Weights of a small transformer language model.
Training: a variant of Muon for these matrices, 486M tokens, 6981 steps.
MLP neurons of a small language model. Each row is named by its layer, matrix (up: input weights; down: output weights) and neuron, and shows model dimensions 112-367. Each number is 500 + 25 x the weight over its row's rms, rounded and kept within 0 to 999. Numbers have three digits each.
After each neuron's rows, "fires before" lists the tokens most often just after its 100 highest values on Wikipedia text that the model never trained on.

L9.up459:469468490473494514458526537499477520539472507514497471529532466527515506493509507504522487507512465502456481480487527524489490466461513494473514486477492518565489507526454535517498474456499469473502493470478503478500525478532470520476522462493487487510496509482484526506444537541487535490449519525537526507487510479509506510509483546457498459546508513494497466459533547529529460494451470521531483519505523473475511491516473525469445491497517516483531479456524557486465492511496517534495494503485498547494499442562487509507520497486489486464527498505491515445500496464486494540470470502495511483562549524455480488492476518492526456499474522474502475500494498471484463479500476466471489487505490495511474538492492510505495495533507490489540521473529545529516510487483489
L9.down459:525499551527505489561445508536497512474489488490480470524499472477513449541487499503470527498489462512511471505498493517515486530496479501489513490485534518468486490547509492480513487506478527494521501470525505522468485528484531529467468536500489512474460496488447477492511491471486545504523488468495457463498508502546488527510531528476518513497517498492506468487506496460501502506488533483485533463456499514538499493524485529541482514498514491533540482511493507542498546447515512446466513482513478484481524500488520482514477498544489523486492499533504488475458524502503477474526466494533514505462475493536503459459507471489491529522499511492500499516459498539487530507445547476494487514491536486503511457499526431482530487434488479521429506547480526449535512493581492
fires before: ".", " to", " in", " and", ";"

L3.up524:483459520505452507540461530471505504468468524480547531551516504470503506509490459542504526503532462515497481513501558485499496504482498476463461521467520467473488491458497523517459530515501478484487501556460506493534556478440526538507484446496494496515514489470503478489494504519518490527497488511446488459481507441488498518499528525530549480506504523463534497466477499492492491434529517501550469528484498513507476462489517499478468538478501547552532498494499507531488521470501503531520505503499449510514522497489496475526515453483484524540479543508467499502491535500488496515510490501518471483555512509492505490504491498513500534485471481507501489493500475479482531434490449496476506505516509491475517523492496480521476487511513495514573516515482523505480511501526477
L3.down524:427561523466505480485495485493487520504505505453469529521512494465499504534520469536501513530482540491494505476474486519492516470484512503530491535493484496460502493498493515521497536507509494470469518479476503484536536492474511511500445514548495457488492533489502503507477415471429510509534500507487471466515490481524496478474498476501510507487483478526495507518480572480525567521541473489501497512496484493508524481476524519516466486462544487515495529483485511478470513512493510497472552488486538522539524513469533531497491485524493503520520511482515502528508452473476431519496500524520518547508517479528488484521511466544492493494515512491516515456496516468493509485551478470529518523478501489450511510475461443535512538514503490478480475484513501548507510494504470
fires before: " ", "port", "el", "per", "ter", " the"

L9.up920:521475504508504489501448467475502536467551498469490514494537436525542474494477485480512469495484509512494465508522470451517501511479500489506492471467523515477478493485519501491546563503497497500521546503463524549502516509519518533489500487490519517501499538473493520480451503549497466476501473475478553472490496455511509486498503505520467511444517526499500537470525430477486511450493501504448521543486502490475499467512521512515483525502525514480490545496471485518486554492537493494477498504497469499495511485489586540503490455513487479490500511493520488486499516478515514505513498473515497553500538493501512505500474461495507486476478460495494515478494509503519513538516515512522544496506477447486521499503544536489447466489501445483504470533488524463512504505491531
L9.down920:486483518497496452527460507491474475478520519486513518469484444484475468494499502482528478518497535490521476534502451513515494496509462516530499534467484492505479498508491452477508541498518517475506476502491503507508512530540519497517483446493547487514495537518453485503503526513488461500488498510473491519497504506503522473476531483512475506509483501542487511493535473481523531466524485529472526508460494557504529482499535502479512498493521518481520490484525500494498495491527495523507502463503516487488515494485538487510446457518490492497510501488534466450468506489524530477546510511490446493469486452482459494502508479463475474478481530544502486494517467500504515546512508497511537494500507487541538543507533508523501447501504448517471501502478507489492494506465475
fires before: " ", " January"

L7.up115:519472480491504512495470537540507454506503489541490537562535486529536493478407503503485493508514543513511481472530459478487518544469521419441527512513462465537491504522494480480513535504535481504489516500491530555508516543534529505492473480520497520426496460485490480549490514527480473484520490461475500511503488509498500476513503487503498510503486490501534508483570483493530501501503496481510527511507471501507515511536511501517526490446510542471506562466464521503489513519551494477481502482523497492519466464470571539557474481495471513476509487533499490529518491451526514478504489485534534528486526470495478519460481496508507486468503486516508514495536470502498485508463512494505524499525483492535499539473519521469521484519520498498513487490477471495521516492484513
L7.down115:499514450541521496474519505433473510496466515510531480525528529507502475485558492505537463460456459506496519494514479523463516500532483525497479494505533519486492479520512472483484534509506500516515510504505472516525494501511472473509507537465503493511466528502521493503466452497528524483558528490522492524471551476524457538505512477547507479467524491512485511511503501453451469484528480521510448454514520497499487476489517491503492508508484504521504451489482466525489482467519527511471536500484534521434514521519517490479523530516468536493491464526537470511502539523548511502492493523554504493509511480494492500445452527521519467473507551503509507516484505477481448505528473509505498478553523494476529494508482536483541473478532467512497502469437501511476489499469471
fires before: ",", ".", " and", ".\n\n", " in", ":"

L9.up655:470498528507479519577536466525497459454487510469486522477462512495509503519483512502470524498545529480520503517484489513554521508504484502541519514527544483508541509480488532482492478503502481492516541509487503501480524524482472510510508451501484475463522472482488502500492517548507507504494509451528479504485503479533498463479553480507517485506517481509463481506471518481486429483523511494515496500494536477485510502469489504528552518502549547503491482504495465496443551507494499536506494478479496518496485455541484489507493508485511516490524550502500469485476497528560492554506452467483515509471457541528505523505512530503477548466525485522497488469487537473507535535492506466520496475503495505531513495481492443525478458488464518531524492489492468495480498488496531
L9.down655:471516524536511492515419472515509503509493520521472468455510511465549492498534514470519523526427472554517464521504460485468498476496526505497469487512491507492505529501554519498505506516516504495485476483479493559509476496511530481470504550479475516530490524481510495516531464491484528522489508484530502539490474541493486444558460512513508510518511523497506511527479449490461529548514475479518460515467513503509469576503499520507498508500521525522485480497499488491501508505505496511483536502511531474525489465469504487513539532505488522502450491469482519558471505460538467494488502554502511472508491480464458501481452507545503468471509507519554478495533507511491495515511462466498517502511452534507494532541515517496495503552489481516542453501518484485554487535523509
fires before: "0", " the"

L9.up687:527502504498546502463535466521473501475505443460493491438499506481532499442511539490472503489507521531503478535494494469518514424487520486466491505538487525459500530515484434530492488509498515515460501473496502475494508559537529525538506535521503484516472518507519461493480503481441488481504534493520510466486470514502480456483496479530539493467541513481499502499493535490502541531513514472519521509463495490497514469482538498479471487467504497495496478520505524479500504512464553500514490548483520471508532512526485481447504522511488484504527508534479484491515511520537525517477522470491508487503524523510540489507524498482492485487575476498478505524455486525518528546482477556538502479502510524489465533493458465473532495481483489489499529486511478508489517495523524
L9.down687:480507501460493513452463530499531452454491533541519509503518540568503512507484460491533501521538460491503464491460518462498542534479465487469523512505516499483507498483502489478519476503502540493496483478485527461528512520500505503465537489495530516457540485495528484504462481539510519477523476459514443494475463479510507505483540512525522471474466465488482516545525504510559482489475549516469516493536490521474496538515480482511508494490504511488453477488471479496530502464494490456457531490469533501503485508477461533502487519511583491501505486465533497428480524506512471481503478514531503506459542526531499501523516507501490523516459512469525479565525505521468477519508514485531514491510483496498501511502504525501520521511484490513470507502508531485487472487506477
fires before: "0", "1", "2", "4", "9", "5"

L9.up182:457444490502520482537478518476518528524489521518484484520513525526497517441485512492546483474499470529487487442509561514484488523467488507493508495539476514476490503551495518475464481465514512504520538503508484494517502437473523468487505483502483475524479524482482532497484530491498509475495470476483521470504515480511566488494464512482526477490503485499512524500549499472449489476492476480532500532495475505538526495516503512464481534520575501492531514534512532480484469507520469486504519506525541473507470490513525499489488493496537505496477511549499510429505543537485475475520515524480486506501528494462509450521512497522479472503465501516481484513480492418515527517506484529483532520487498549488508469464531412495507496547512521490462486505459487529484462447543538
L9.down182:502459455503473472540527567462471462553479496536518477541482527493513462521467531489533462469512530460494477511548523434545523445497492522553467468553460518510514500541450522481485483501465509467524479506508509508434498470530487490497453522486496487484483488482537495513489526512482486469476502458522525544523498476480537539525491529479507485517501465518502496485518469514522475498487530494489471484499550509484553497528501470523490521442509523518510516495471481479545521499492490513542494468474500496473494529480463531524477503544503479478504486518490490508538500510526508523485558495508490534515488494480505491549521492485452521507475498490481530511480524489554503519501495509502441485488485529476467502542460522498472485528515498494472500506496487522493500486468500
fires before: "8", "3", "4", "7", "2"

L3.up961:487505514511486487496485495513460499478498477501525519535498529498515517507503531514473502478550488506525484495529553465496533478518465537450547488480449498485532484490488494516481465532502466486489484518434521505479493490505563491525489489510527468510498528499536487516484483520533487474516481485527481497515501480495485505512464514502510546433473534505503473458466498456495511562475496512473498484498471504473513523511454502478520506522483529502443545511456488498503490496499481511501506490525521488482511491451508484521508497547454516478509449494480506529496505558520491465527522516481509520507540526485493462506478467505441507522537548515518494524443537510467484484522501522542505499540462531527493525425478502497475505490493550509507521490512546518482493506500501
L3.down961:524525525504494468512507452502475484486547517474537480505529465488484538566536517504460512477499490543507551497472504497523548479506506482563526510468463504500470539463549484502491510537542447509468516485535561496490570481536523424475477518494510512472499485476513538507459510536492515491490516513512481530469479523521499512480536518482522537497523446489479497447499513511486519469523508462508523507515486499475520486483544490520464511467481498514482536516513475536531521459505466472505519521480499502488528489500475471543527490519517510503509500489548438487484504459503522500506503461520509479480505520471492502504486510494504482496499494447509462509498517498441529512518512500474528528500505485505516507511522504523480491471495457486508479517505532523509512510524449
fires before: "0", "9", "7", "8", "5", "1"

L9.up769:519464503520543509520507506482505480489513469555504514530449530508546478465502506513491562476527504500536508497529478498498502480503496472535488510433446485500470481517491478489493501481486517521502548457473465489493516468499469511491498506455522508500488520431488522556516477549501523500479484495503491493512544527503431506497510508472514482519484519501503496510530486535481499491482492445492500494504495436488455483472502494490510478519505492479528445486481505488497508520458475499503506528468509528513502511530524520533485486524536435551520498495488533500523540467485514543483470496494521522489507525492480478472513489495489539495512446469484503456491496492504498491480521506492531482476442523504529491479513517465483493453440508525495484527494526513474499501523508
L9.down769:515478494540527478501487519483506534480518485526511431544525525439508503541501489509503498515487521525479489534476518531506491515518526483499497553503500516504496504509494488471513488465457489502517529484548480493512504494476454524466506475499518488451498470475481507493480536506457494481491534512453504467481478542518508518479512509509498502499475498506482503522520515507475463513473537479452510518517488487488503476516505471498419512540489532502530506539523489508550436479505472480491557507485504536426476490477474468492514530475475462517485479519482528475527458507494505505503484492497457446482478495540512562515490491476484507532486503501461483485496521550516527529466510465478535472503465543515497524494530510522516500506525463502458501514496503530498486510521499
fires before: "ing", "ed", "ure", "es"

L9.up269:477498479523526457472497511430494476502537516526499510538494538473498516478487510516528454546498529499512498467538526484501471464530523507485548496514508506477471520475534486520493496510509527516560502510521463525521547472487503495543479500458477493498491463489475506482519492462518526476463527489495477520519520485486548483489522490515503494490469486496492524536455503522516522457532512512492518520518498499509448503476486513528511523511523497533481523448496468528470501495540512486521503497507511521532525486513516501519472462492480470499559530494479462464483539480540467542477448524469534524511546474520501506490497543534527522482477463552482504506484542483500537514504499536477506473480516577472506465508558495557524495523475485510500534499491473523501537514521507
L9.down269:498489477458450480544521523482519491493481492511526542494476519501508474501471510539510475523516496485493479517555509522532526463500487470521526496509503519508524502534518520460512502489511517475492493507509507521517501537543517495540483493453492444537528530498482460489510480512510512522491495496504490504535481468485496484541561544478481542489529476514485513483511470480491484533502544500528495496518520503503481534500464500507526485505474560557506490490515499500533466538509525501523525512487468447501488531530536506558520483476498524497486509489477489480520445503486450492513473481522479536496452544490454519509500507519472517485531504479444411517498471450511531495510473495475480525532469510497464500520479516512524516450530505509472521477513518485493523457445480
fires before: "8", "7", "9", "6"

L9.up1142:489496492487489529505504448507514506547494492508471507511492510529527560490469454520470523494455532498518444497495459516536515472547444517485514538542506471526522511491512509501480448511488452534457554539523527523499468514532515511493539514480479480509518464479497524488536526493460465570530516515507500480485530506475499526504459496519494512462526507523489540468508534498448494472494497495506516495520467473481491483458503503492520472508552519484449500536505539525503498499523446521553493457513491486473527513421518492517510537542533474493478518532506548504535474492456480533504489509508497502497461485523528497540526497462494536515510478492509444523511507487548534504473505497502508445456506457495469500497472488488494520494510526521506512499520466485501541484550503
L9.down1142:524538508445494502474479526494521496510527529512443497481478483490483543496483534468476509465469515533493537519520450503513490486487514507516541491520476504505522486477488521526503550506498502521507491477517465492463539508476491511560437508495475522563523495520516520473525507514517503468511528489505487526508519498520505524484549488520527505527524484486497494488551441492491512508515487483471460467502537565520525459531495503482526534487499488514539490535513526464556483469493506479435516503532485513480503480501469466527501492468506473502481510544457457484496462520492506549508498497501516470509507528497504447488534494506485448503581481484438508530491555508473468481498519464494483504496499535507453463463505528474479515532530481514489544526497492505524504523432499
fires before: "0", "9", " |"

L9.up602:474441490523484518509528545452461492477503513510510481493536478484518533476496489494451450481480511494511481500457495534484494448493494497541505532523503440548508495498517503495493525482495536468490477503453508527506478489511520527503523522497519493489532512493545479475433504464509530489488440498487478535451504543489492549467511520478491542513467486516546470502525540499495491513478468508512508502472505472519527477500499508498493523476545538516532512489491514497471473511518540496477500499518514526553503520511499491480545513475459490507511502510539426513492516511475480507512465515488547461532472526491476475487455498514504527445503525461514518519519510467502442474463465502527493508525515499462566475505503553514528513488461482486539494442534543520495474490515505
L9.down602:502511511479492499516486510533487524533480529476490494512516516496509468506513503493467511501547510491527507470514523509519528511485499532520521481460500525537503463507532528513479478561502482456500492510462515463484565493495469492516515494500507462490511475475496540513522499518495501499446525507502549483492500469504451523498503487507492538482498515511520484499510495520516518467476553504511519467524521545516517527486492526496500493471498458449538464493512515507452525455475499471479483513466496490478495487529558532501483498484551500491492490520471553521542521490515472509485520544508460516501522497476530491455508483533517474520473524512501522509478484516514530514490528501479510476477520481521489483497484467528488533508494509491504489543499537455503531508626519
fires before: ".", ",", ".\n\n", " of", " in", " with"

L4.up659:503498518512489509517460500510466542489481528510465532497489519481508465468532527475521495505540514544497487488486522494568532483540547475476492463460498498520497545495539506490495513513492508482542501498479513554490472486506485516476473475505498559469457479542491499460473529514505488496544489483462516498513473474517503477496503485492519493496520537523522519488523468500492483489499481476514494469479463506499529520513521484489483479508503530536441481493484517556464491500528523564490497478539502553498460481455545512474517485479484500515478506488561483500495512490519518476488475521516491541520474478506507523530473458519477491468473493462480504505513491456525516531564496518488523486504544434506497491454507502505470463567527458534521485524518510487507496466475520
L4.down659:510477513499493539487526430477488524499498537436449517479491472510532545543508506534514487503507499508502534455488498515525538477483475538512493476460490495501506524486524443514513523501479461473479500469479505538517491534525479489509489508504499575530526542463564543515545501470508492487500477490505494493502455473533489470517498494517484518526496506517475505516493466475521468477527456483496494544473490491533504470505541489508552509485530522503466462524496492484464492511515471509478451506493539511477491498487514536511477493473474507452482465497487493533496459478501524513538488498496478460509488470535422503492506512486493476486479522493516519505473513452478512507522516470559497455507512496532448495532498496489450450474511488510479488499525499492504468537538508
fires before: " ", " |"

L4.up528:494496541515496464524479494511553454511501484532465479530526493496480475494538504498494489504492519522547494532506491510518528503446517529479504501515556496480515492505521496464494501511486487505479486519492536476508524501471499491484462479515518499494520547488514492504498487514443452533483506534509509502514449514481509475507527476487510487499508479489497485511507490530452491494474509481467477485488522480488582445508503461483519474529491487493528535511466494513501506464472509520524471475509516487506479518522486488535499494505510469495521487515484482484535543491492492526487543496491480533496504508531532470509464472504451503509532489490493472443502529507499495489504483501523529464496468494509481424503495484504478487500516472499458539496496502525456448505516517
L4.down528:469496516479487554446480494537546479529483494489509511506484504505503497546511488543462442509467505504485521504488452527479541525481480510485505504521518524440474522504518488481468497526529501505510474500535478537514506508493449493524455461505464458574558494505497476536528502471491520487436509547524490484555466543501477443514505506514531514496492500474521493510512479496515519524522479520462547489513513466509494521526458515478476492462496541528481521466491515482493509492474501499513522479483549454455480485480485511505517515439467458498497475528505483505497475446545515454528517489516472510511519513533490502527537482501489516488508538467485550508526533488500541439485497522450508516499465497498522467476484476516511513496498473461481527478500558515477492514532488
fires before: "0", "1", "2", " School", "way"

L9.up1310:466498514522467517555513467453511475472513506512530542510513481517518479479504471493466548498524502453512489498479494504461479510516478463513531471502474506510551480487578517455526479462528530456503495507474536489492472547506537492454507493514462493499512481460486494501482500543487463527487503505507472472467488512479509523550506511488529497523494519520502511495491485502491486511527510474522493505463509486548514525511496511567524440468482503508511521504446456503516495489508457488488492470554466499525516520507505528485508509506496442497499485492528526460531490535478503506488502507509507509499519529485477525530503488507485508506490467448497515429476562543493512497506499544497491484487487494486524475475539508578479506490486492521556525504536520507490507490505524
L9.down1310:474501493551465497501484510518507442492504506508507553506536510491472524502580517473523489512506498508536478487494518500534474523457463509511473587539422499526510526538519503462474513466495476499513485498509498510481511504486485539524487506462480509458499472462505495513544544474467505472454499508456463493442448484512515487532515429501528495517469484541476534501542493494519471474499494534491471508489457509542494481470471475540517497483510520481546482506473538525450510507510480559470484504490472507493495471493490500518488488461487513531487528445535512492542470467474487497469493523538483539491511500484478536500476511525482509511495442512508490490500522500492498488501515513484539510537467518467496513498490493524475505512464499543508489509473449514507514471459480
fires before: "0", "9", "as"

L9.up870:469495518526494502514548480495501509568489501511483503542500516501503514435492503503509537537511483461505517507493496487476508492548511486495504525563501490460496513482507510559520516537511516516502478497493506528492534510496464501493470527523511510481478486482522522490500550501500504516456481501566574555489496495535515493517443509458511499490532454462480502498513500502453491534485499479508517529493498470503510464486468484457516455442501535516498456509460503475445461514503512463485494534490481520552514512550480458485502500516501488526502486505489460528518502512502495505505518515536529526499479513584512482524534513513517513523492509486519464504502495540537485505477469497476428476511487466491490506517481507523517514489514493511559508554489495500502521537507526
L9.down870:465495497503504510511420492470502507511520438477536505487495514505497492475471524495487452486503470502515492558522530474513494476470488509491516452499513522537574476468513453525507522506516502451488493500516504499537497530515517488517497458507522506483520485512480488485469490506452503462544500515462499494474473555503518497501485496464489522527487498504519524493520480523532468440453498511493503450485465503504499515525517511466473510521537432524512515492490498490539469454485494499513558490486525492486465483504492479558491549514432505490473525478444511529457485464562560469459534457486487510503503483502466549489490456505471483508480494499505499528527488541488527521506512553498523476505496518490484523485516453497478487457544490486476522488488511528549487515479482
fires before: "1", "5", "2", "3", "4", "8"

L4.up46:501504488466500532526534516516536516516485508476465522512510457487522513496478469512553493516555529538524491475460505491527489459491480505527502494479487506441523500532470488528451486497515527500557505498533468503512535507496510473512503493522487437505539500497511473524465488499497462570473502483542472512529458465488514503442477489481497502489490480498451481520496508514482486527533487482508550528460530468519478500476532478496514517503489493501504486496506488506491525483500482493509468462502472484489514554512541509534496487467495524568477475532479504508481463492520481472540516511525475511500460478485495487483471501521487492503545494457499445497476482522534532515472473496471476521499444493510504540483495507520530444510495533463547520538487498494462522510566492
L4.down46:487470509500473495491509460479533527516498537484485493478521516485506503527493504513516505499431497518491502509547502548544470509499468481547466510488506498420470517525533507485518496529461500521550444496532487507509511519517498504492496545489500583508513514479516543508528504500463494489464456491511520562565500514517493510515506502529495492518488493473490497451460515529547467535515499463533527504469542482490468502484480541493502466512482515472508489505467478534483473513516481461466510491539514500458494431484504497458516487463534496492519502472525471491539487510505538491468520502478505503465493509499515522501495500541536509497521524545514519540483522495500488476469448522480507480473470477500520498516488491486474522494505515481512500526483495515532480474480492
fires before: "1", "2", "0", "="

L9.up861:482478528518491495552477517497484533524507465503490508513480508495500478503495525496493479510541536492482486556484500470475476548534494496514472505515485540513494509514455507524484554482479515511499501510451498533498548468530501493470518446495473499494494521554519529497469520497497501479462517501482491489455512506501502483499509483494494528464467515474520523510542497517502493514500520491468527530499547496539453506498499496448487481538494509480487497480470523495489482475485552458526521486509511481540483531547560509475464486497485496501568514497440534474460502516448477568498476504476498490496507504480551490496519509551554484501528523509500467468505494482524519496456551519482513478504490505497501521443524490515515472488472489495487519472488542520522496506517539
L9.down861:443474532513515482491534513529517517504515503481540523534509491517533505476497499497505536515515490467545542523454486462511523501555483490482509483427476547496519476483474479524512520489471489522538465505505514521552526485491472505465506464468503501500530500538540499522563506516492477552504520492480453464533472479502537538495513496527501543463532504490531485499474481513490486554484507508468547483498480503490518511476483446457471525500502520492489510491494493457512539522501502525502473522500503530506476488510458479536517557460484449541500516473439502503523433493486517510489507540466507497502486457488539480508492508518502515548486520445493511485473564505492507451532461520517503506479507503495515454492520483522497506517471453530480494506528478465505500498543499
fires before: "ed", "ing", "ment"

L9.up1117:538478538484476509514478506475480498523505486495451506495486451471479488532467515439527505523516505519505487552499543525481467486502498487509535537486484513468506470469466528485507525537496496506509529482547488473504492495511456483463520526537464478501445513466456485503542503513506492542500490465508505560463516490509473475453498530476483502484505507504524492488481509499447486480478496482508475540525559474501469518483473491462524503524468510485505485483519527467532472497525511519501528546484489555471464524531468465495476488539504473501524494497460548479512518472488475495468533498508494498508508536502481525473447473550520486497505544480497514499469508524477513440479515505491539463489497487485489555483514516520497479469460508506533486544485517505482569478518491
L9.down1117:510493522507542474468509503509531548498501538546495503519495492545481508487456478481475468482472475440577471513522502502524515517505503500479474462515484464455462546458470511485463479488480516505520522471474492540477499478469515521515507504501488504515535514521511510486540476476483424509492506472488484496481469460483511480527470515496492496537479495517490494504527502432489519507508495541520501503527468476525543497468538481483501507493509519476471504486485514492496503522520543487443477511482518433516521482420504492530462491491452480511517519511487541490471478535492492476532479442483542547471500470496498491494489504485507485483516468532526492502472479496521518515511501466485530486526470507550490484480525514521522505485526514544500528458514532517504464494493493
fires before: "ed", "ing", "s"

L9.up476:492498453491461482530517470547508539451536475495443489494541511526496518495485550500482517550501467466505509503508509528462489485522552458482525512528476436475519468501526488504500506501493463509500489482521518517530534462506512516506520512488479526459514539492485495537463519490481479458495481541501530451492519485503495474526522549476486520485511527536526536499501475499495539463498476480496523475498470560484502442475486485523513503409519481510507507492525452526511479516478534511530426492531510506484478473485494516497475485512478494481552513473470494511497515512470488504499496507545492503447482490487508475504554488492473503506521511481496504489469502503533496500499509458517543524541509498484515498512498496471467474514481514470536526514496509526493493490523498
L9.down476:476534457475458507485495472523516490508511513453508508516542517505494507506471533548510475512531465491460532494480525532459511471504496508486498540483497504461504501530471440506523506462475521526495502489514523458507487516502538512502516535488505468499513514475500485507521506479465532496491500560482494473474536529499462484485497485535495514508491490477568524492528518475479516490481509511525571483465472487484499543513484491493503495492499484488493490527497498495541499544503537504517510496496480520507510499469499465540506506517482493438540496486470486507501489524522511529524460518526481489517467508506490474532520530530448518519516507514490499503532475502509514503472463496538520541486487517453478461487448505451527444472467571503485528500514445505489468520416529
fires before: "1", "2", "7", "4"

L9.up134:550494525492467494503486508539495480505521488517455527471497469548477510507506498481557521507522507529516490515494486517480494517428450518499458514515513525519462505449502507493468486486469503504503464478506521530515515513480526493526468502499549518450504482476537493510516498504522508482495487514536485555525485466519530498520461509472506463495494502499473493460517509499524508513498479510505445523471515493458519497528497505558504516524531543480491506505494532521459468532535517509471519522510490469477485543484489494492500495538506523538461461499547476488524497512509527529515527481505516495508513467480517494486462508453513533501487513522529487496474509511480476472478485526527501529480500490511485497519483506487517527487515487424519526459488518506479524537507486
L9.down134:481478462539504501499503472503536472530469483542465483497528509509471516528516537462482516535500473477513525516518522527515482467488469506519462500499497532516467488506495508479461535460463475527498473490499491495502500500441465512480563558495457553504526481522481502461498491506458514496484493500490508506503522481502506452528498485488493556518490494495475476484489487477487512500480480487518502509515508488533498501456511475510504519475536494536481472505486507483485484556539496475491479471542508474518497453503452487486531531496562492468508532480471486554547501542473452477475549529512507469512476529454494469507513513485498567495494501462515473535488514528534542488476465503452481549489570435530486561472522507506509492482511465517495445494470497509492556516490521
fires before: ",", "0"

L9.up253:506482509450500470456493491498540543510497485517474461475496475462483478535517471495534530534514488548456501478465500499504520502550520493519516455523531559432490483575511508556505503511471509466460467510470523516525549492458507517503541501481531481525519503512494497526504498499448497507499524554504495521521476496485512469516533513513477476427513515507501499526499499465526511472530455484506526499536520503493496475485495500463504456473548483473508497531460480501537535462521518492512520451491507457505548473492516532505520501507524517448475506497512534488495521476524493473501514501488499487484481503535509468495532523513518509517520506480474518500496476496527524449508453518525512494475490546495535519489471516489501469568499511503493508524504520517480512512443508
L9.down253:497501557479485478510477511486524494498512516508524518537503544533497510534509538457494482496519514526523494511483526463538518549490468507502474464465488489490504549533501534498505464567477469505516512498472490549522471539476508506524517466514529529478506468501499508521530504499519503449469467472507494523505516493558500506504475508499507537546513477499445502475520478478494485497480521480480472497525491469541522509463482519485508516531512486496497470519483537477491484502544517503503457485546476524494491500479488479549477533489474520524474506483481516525495493512517471494511551459484468539519469534489530482510527458507469486452497523485490499500506522490452458548482518490465470466486531506438479521492497507540460521481527509500497484472516521492527486506440493
fires before: "0", "2", "1", "ag", " %"

L9.up1285:504521464476444439506503441473516468516517518510504512487478478474507534437486516493507538493501501485502544488515475524504507516494463468490482473496440481517487474453510463483480558436532485510486477527521441454458484445494549498537507489522511488524494526494531526509511465517509466509517491506500481487508509492503519495481498523488494502544504494523491539482489459491481532488519538481497485453508511514475540537506489526564501495479488464484511524508518474503499458473525500504517501465496505555485525504476536466529485501496494445513530470544491535467508500485496463519497518466502497488511544492542478481499515496516501498498487522484480516506509540486519480535489520490481504501489540526481496495488527441519467469517525485525499480508481507496515523532523496
L9.down1285:520551504466510536514527471513508509498492484494532502495541520512517490491482477490518518482525499522492523515490480473522474487492494515508497494474499499526478536504507480512508483562469474496513518456492481462516466536512487509502511497484509488493482488476514463498499501471480493505513501520479512503463489479534480446539458519508495530475502503565519521457475493500522461548473460484481515518510475454540531505440495481502503530527508493577478443462490516472535519533487492479462474511512505532472448493481447537466519493470505539487500528466514477528465515505509501497539505530462517470508493480459498513501506479506498487499485483488497511526441518523468482497543500498496459517547481507526499536552486528508491512507480519514550520490510511531494482536476452
fires before: "9", "8", "6", "3", "2", "1"

L7.up109:552533516448513483555503466528502514527518503462485510494527474501472476504476490525499502518536528535484437515469552470514477479517522469473491434527488498515513519446492457478488543518436498513489486502457534459518502498538484502499493490487502512494486532512542494493486482499508444489539487489505487466499484449511563503526498505497506514504486483523536478472547448503497515493548507472479536525514541489537503488479521472460515531484474487519500494506500543521513480471508522500510457500496520490478483507500520523486504494509449519443524487479526445506486489480476502519497486513506505497489512460480510481456523515518494500507473484467468479552487471522505510509492529568489522521492542486506500450488488499513537495510504500558465479493539462509531480539500483
L7.down109:511497463480508447484514512484483437472507466492459487492512464520475485519494462469521485520477525520528515534506523465550499504512515512504476483491489541481505502502514496525515485497458518474487464494478516501513495459504465517461524514473538503507528505525541540494487507473527465486495526467522511428545548499473500502543569536497504531513514543444500468459520489490535489519478491510485476492440516504520475509503494486494516493514520504470494513544514522493526476483498533460457437517520505512527500502513506572501490457528514513511529479526521454514464469476501533488476470500466504442529482497475516534479511566467504491527482482514476501505547495476484501520471510490535518498480512468538476506502489506496489480496513484522514502515513492483501493537498526
fires before: " ", ","

L9.up1397:528507555466462457503508495513502517503518515529496477513526484491484542466464522517546498499564506493488464504489439511463499512507511501532522545541491533555516515509498502514533487523476525470511505468471542480532472498480507473545494500502487491476515468517511492517476516493509526461469464467513519536517490472472473514480529495496471487518468492523526505456487473458520491491507494456485491505483534524461555516516490530541491475492543505522499499500527530532484522494488547505499496480502493508511478519507484514524508443489461516487438462507512516486516460471537506529508523477524513552487487487515524457525548487499484496520489474501513498476474512471502478485495495514481485478510502467495470485524539511534530490488501501511510526541511525501476510503487532
L9.down1397:485467530512485495560520494491505467527479455524544498481507524472474506497445495463494476486514490522514506529497504486462493505521520506524511488524498515463533505457477511503483534511468519469545529500496488503521505465460455503498517508498475522492530487549520486513525486467473509511498517467463482483487450498508542495454475486503497521517503498586479527499498493501489514538490523475487456553514523496486534506475534535448482519502481471497560461516499508455542497542544522494498513460490521472469501519542521409497512517569507506503502495478487477521494496502499509456514525523521492468486559517475481480527502494493487536506487499486493546575493488479495473518510510485507501493508504523528480490491475530512521488493524500503481487436498503486488522486480509
fires before: ","